Part of a small language model's weights.
Size: 12 heads of 64, MLP 2048 SwiGLU, vocabulary 21080, 89.9M parameters.
Training: a variant of Muon for these matrices, 583M tokens, 8407 steps.
MLP neurons of a small language model. Each row is named by its layer, matrix (down: output weights) and neuron, and shows model dimensions 352-479. Each number is 500 + 50 x the weight over its row's rms, rounded and kept within 0 to 999. Numbers have three digits each. A neuron's up and down rows have the sign that makes its largest values positive.
After each neuron's rows, "raises" lists the tokens whose logits its output raises most directly, leaving later layers aside.

L5.down237:503575553533559462518527494514474560457387500463487522452531489528559502488511531464528499424513438503542519483494569484551510539430471405512493580495464592530501498518537499586530398493608531497497423545507477565472547480534509439434498522494516434413496500543538543543441438507529554468483517559514458405532539499560496466553460458519597430497443496457447414570473546477482628460522
raises: " origin", " interest", " choice", " thought", " birth"

L5.down196:511500475514553538505402552504528449490504554526553404504472632510413463517505484454527489546482458541498479529414420485483467537498485480484461571442438488492568560574470489504512489499597495481507552482526472487525532527596510449525518520444528434557475444580443539516536538544398496550451499562525404535528451525530508432574460512421551496505437457465557508420521450482538515519434
raises: "q", "ns", "no", "ite", "n"

L5.down1408:530514405398501527483567533391413423521567496415458564457517397547444412454574404458477622498564477573517495523546444458451511530517493574493464495461491469432491403499460483478392495478500441532484615536501529487477428494571556475434632428614555519537544471514556516518472500425493478490471487486569412421450477542515500466526589550478527521533437514424498435447656481484493407528432
raises: "'", "’", "ign", "ort", "yn"

L5.down1969:605564500450524483542390503442537378435574532455425490475518505510502475403469427541589500466571475593446498558556532471447472585511408573476415523509489503500463500557565460525497447483430497421576466528500524482536496521542455488526397494544518558481430545543516493573585513444565452522432540515528530661465458556547446499473524561509581505419535523488524516513512495538508465507458
raises: " Canada", " India", " Israel", " Australia", " South"

L5.down640:480460546513546580447567396506504476453556451435515411565499536502463445460493507522543524448490510467466545510466487467496531549543606455518525528509525438485511526550453520498524574492443531449482556525415486453438512627506607440532497535514517490594578533490541506474411491567484517494438398478485453448617524437532529500485467504503453424433469526445455434485453421539443510527571
raises: " background", " row", " picture", " right", " image"

L5.down1539:546506499444423391460576627421539474580429421458493443426589542498479583433552500472494476570420449558458561488508455562601501515447586505521473551564537532508584473457513564456527456485466474556560448538451479485521596479500669514555615532464531547534520496510593467511507552466496477498523427567535493582579511452526540458539565470470536529504489542515509466500444478560520549472516
raises: " this", " his", " that", " there", " neither"

L5.down1225:480505484552504527510533483455412518483499535577518507546543543498486521517593504487572428509509565563549540322594583495488460577502526453478517511522535503597484470474452520515494498491440445463429610461467380411471524515540368479593475546549473577432578494449411566505475498429513421471460549535482523283468580513437471572533560537476517450493498535559557597489541480531519529526587
raises: "orne", "ed", "ord", "ole", "ious"

L5.down1736:444484466549465501455488578513475485518511458558555538575550457581461460515545463509547561530523435502505480386528481427429577550480473471448429512445516543474522461449456503550521407560455537475489462477422575527568455549482491577494400437465447544556466390564548488555550446569547535535465547465461521566492569528453466573513588455500469390503507471581539491598587523546515454539632
raises: "ire", "ious", "ired", "une", "ox"

L5.down1585:491518488454451514476487434556529533400533572396511419522435446572518481432485501458503509485503512508443532505409499514479533568445568462479582428445538392425490415521463508519500561579484489492486450619426501513475497537516519449488481535525561488524503577561523476609454568548373524470486448510565500383489444456494536494605587487451503516488503550418472548482500495410499461547499
raises: "ous", "ace", "lying", "ated", "wan"

L5.down1851:504489488486446526417522507440531563535510465560525479520433498497485535429511458423523521516518488577568496568583558493552462519476603513536478476491497468407520523545501528562539537501424564554497512507473503510520498512533452498548484535566542484437537540506511508504519511464552444588428493418564515495435480560574478513443487532508485517556467500484475431562486573468490543484503
raises: "ance", "aying", "ays", "to", "ita"

L5.down799:475482438486510519468477449464484557509517462475572499524587419582593470446502495536556573437493478485582526450512456534448529544489515502521478485509465450460517436462599481465518562507544519584501561524487424503524426427459491565533485487542425434415452448478535422533487564506394397409456530617569532432474335547574438433445473427572519491459448601403527479576468523523545575527435
raises: "ines", "ination", "ined", "ins", "ining"

L5.down1683:559443567532453500473545421526540475513409534431528558557428491537486540514595487539515600530435441516497442540528532479470386489459507533412496426510493505446507539561549557568515515523610548520450441517552516462457491492449445485544477476469481553555518514451471471499437398525403424359548608513490508497505475491529589514539440454526597485515411505462394474507526521526570489575556
raises: " operations", " development", " operation", " production", " transmission"

L5.down659:534561503477493482547555478522489579513530437458535462545657582468476506429495456454478454471535581462555545539478579556462549553430478500488480491561394581501463487485490449478510490512438435433480508444460459563551510607455466515516467445643423459488488507529457516392484532459502518436426510581507449594486527474463393475539551417527543589461473604466544510437517524460436449501407
raises: "ate", "atic", "less", "acy", "ation"

L5.down1833:476558499543438422442417488455519414466423392480562455459463570477412455524515553491407416441524482485470522398495441570441485447514415432535443583499489492465457429492579540416424417524489554448468508563508480524527418455422429503424491456570470569450529533510544526484609507462471434431509565531489521559491504560489438475532541511576486452469436537580455511455572522472600484489540
raises: "ores", "to", "ás", "ón", "ed"

L5.down327:485537431516516486503530504474457441503423435585530512490496556520560434518562556540510464492581483548489508558444456581508443486441500443469539492448498455534486614445506448489427450512537506541441524507498446475463491419464559556582571515502529469558458474495564594578597487542525595453493508431567431575390540496566526422563426423499558478511398510601539441514422513527471488521558
raises: "ti", "led", "own", "ze", "on"

L5.down870:521459540453508626442551509594463486479508542521535419481564459526593448575490470454498531503445492472640594528522534464509515496432496543446537527537473430439470521507465404520509416476462459436517503494459552487498424522533444542576474514590505498472525513410525564441456545526490511507441528486550514363484482504639498482533477512492456557428485624543426533488436486464516505508499
raises: "ades", "ade", "ance", "ader", "iller"

L5.down1902:470491372450573533419430455540416494482470471550576422527444488473492490471553432578445507548553523510390489440508534548532499515530477512607544500573480584524538504554483333593469347455555399535318531455517408384551512425542468605520404514553513491491480456556475503533505410515487483477510525414556520509398434539516427461482437488536582443506415569506416539490456515579507546568482
raises: "ol", "al", "ald", "alk", "ut"

L5.down317:454532488441463408416554553574579500591527531502510505474475476414458556514427575407442549453471535427466477449513448501527545509439518378536497453495452495513611542480540457552445433607464498506492504485478578482413501515445434306432516602432427482457497557581590520546569439562361575489497448447423487491520519436487521573461496533502483574613547484503476413546405495495455484552583
raises: "ified", "ification", "ched", "ify", "aries"

L5.down951:596486546541388485512495583531397492651475464504522545419601487486464498531525464476502527506592451456491503521480443477494430486525476455540529514504664557501474503479524578574535491562388562421492479516539474517560492465469512586547552486507413525413382581601474519554474568509608515532505561385494502558454442514472494528519512515565475485532458482467476533488564565346654587584499
raises: "er", "aded", "adi", "r", "ated"

L5.down1182:483466462442475435510480476443379529525596509563488407515511475581471601421455557575481553539504456539400583475495521576377550504364501440431556476494519509492487486492505536471506508537496439494525490550497486458457465473517500524529500488545507616548458498476483493532501445510526507443494524397496447449534543513432457435475554508401523521560601522535577653438453475460481512547527
raises: " president", " Chairman", " Director", " Member", " member"

L5.down1800:554495381467543497424539493473513536537530490404593511455525559555514429490483485507446408454509415467565514538519521528540432445538604485478494532471414516494535536489517490576560572539560472465525502517520521480579500505444497523555552471598465453439461512503531458489474530546552433595464525554470517569585529505344452494509463518538522563558535510435521494540522542435560504594469
raises: "res", "rics", "rick", "ring", "rates"

L5.down1068:402544456447508515627524556463554545483458473548532557580515543503495494440461430460476467540524470442471525499478433610478473455520542508465500561421571462412564519447463435475459434516514472442443529549476493498625476499526493480475506525447453491528563420516507512432594496495529398500502547600568396492443480543484544507498491479520504496580446463486473510528519549498455541583483
raises: "ik", "je", "off", "its", "ick"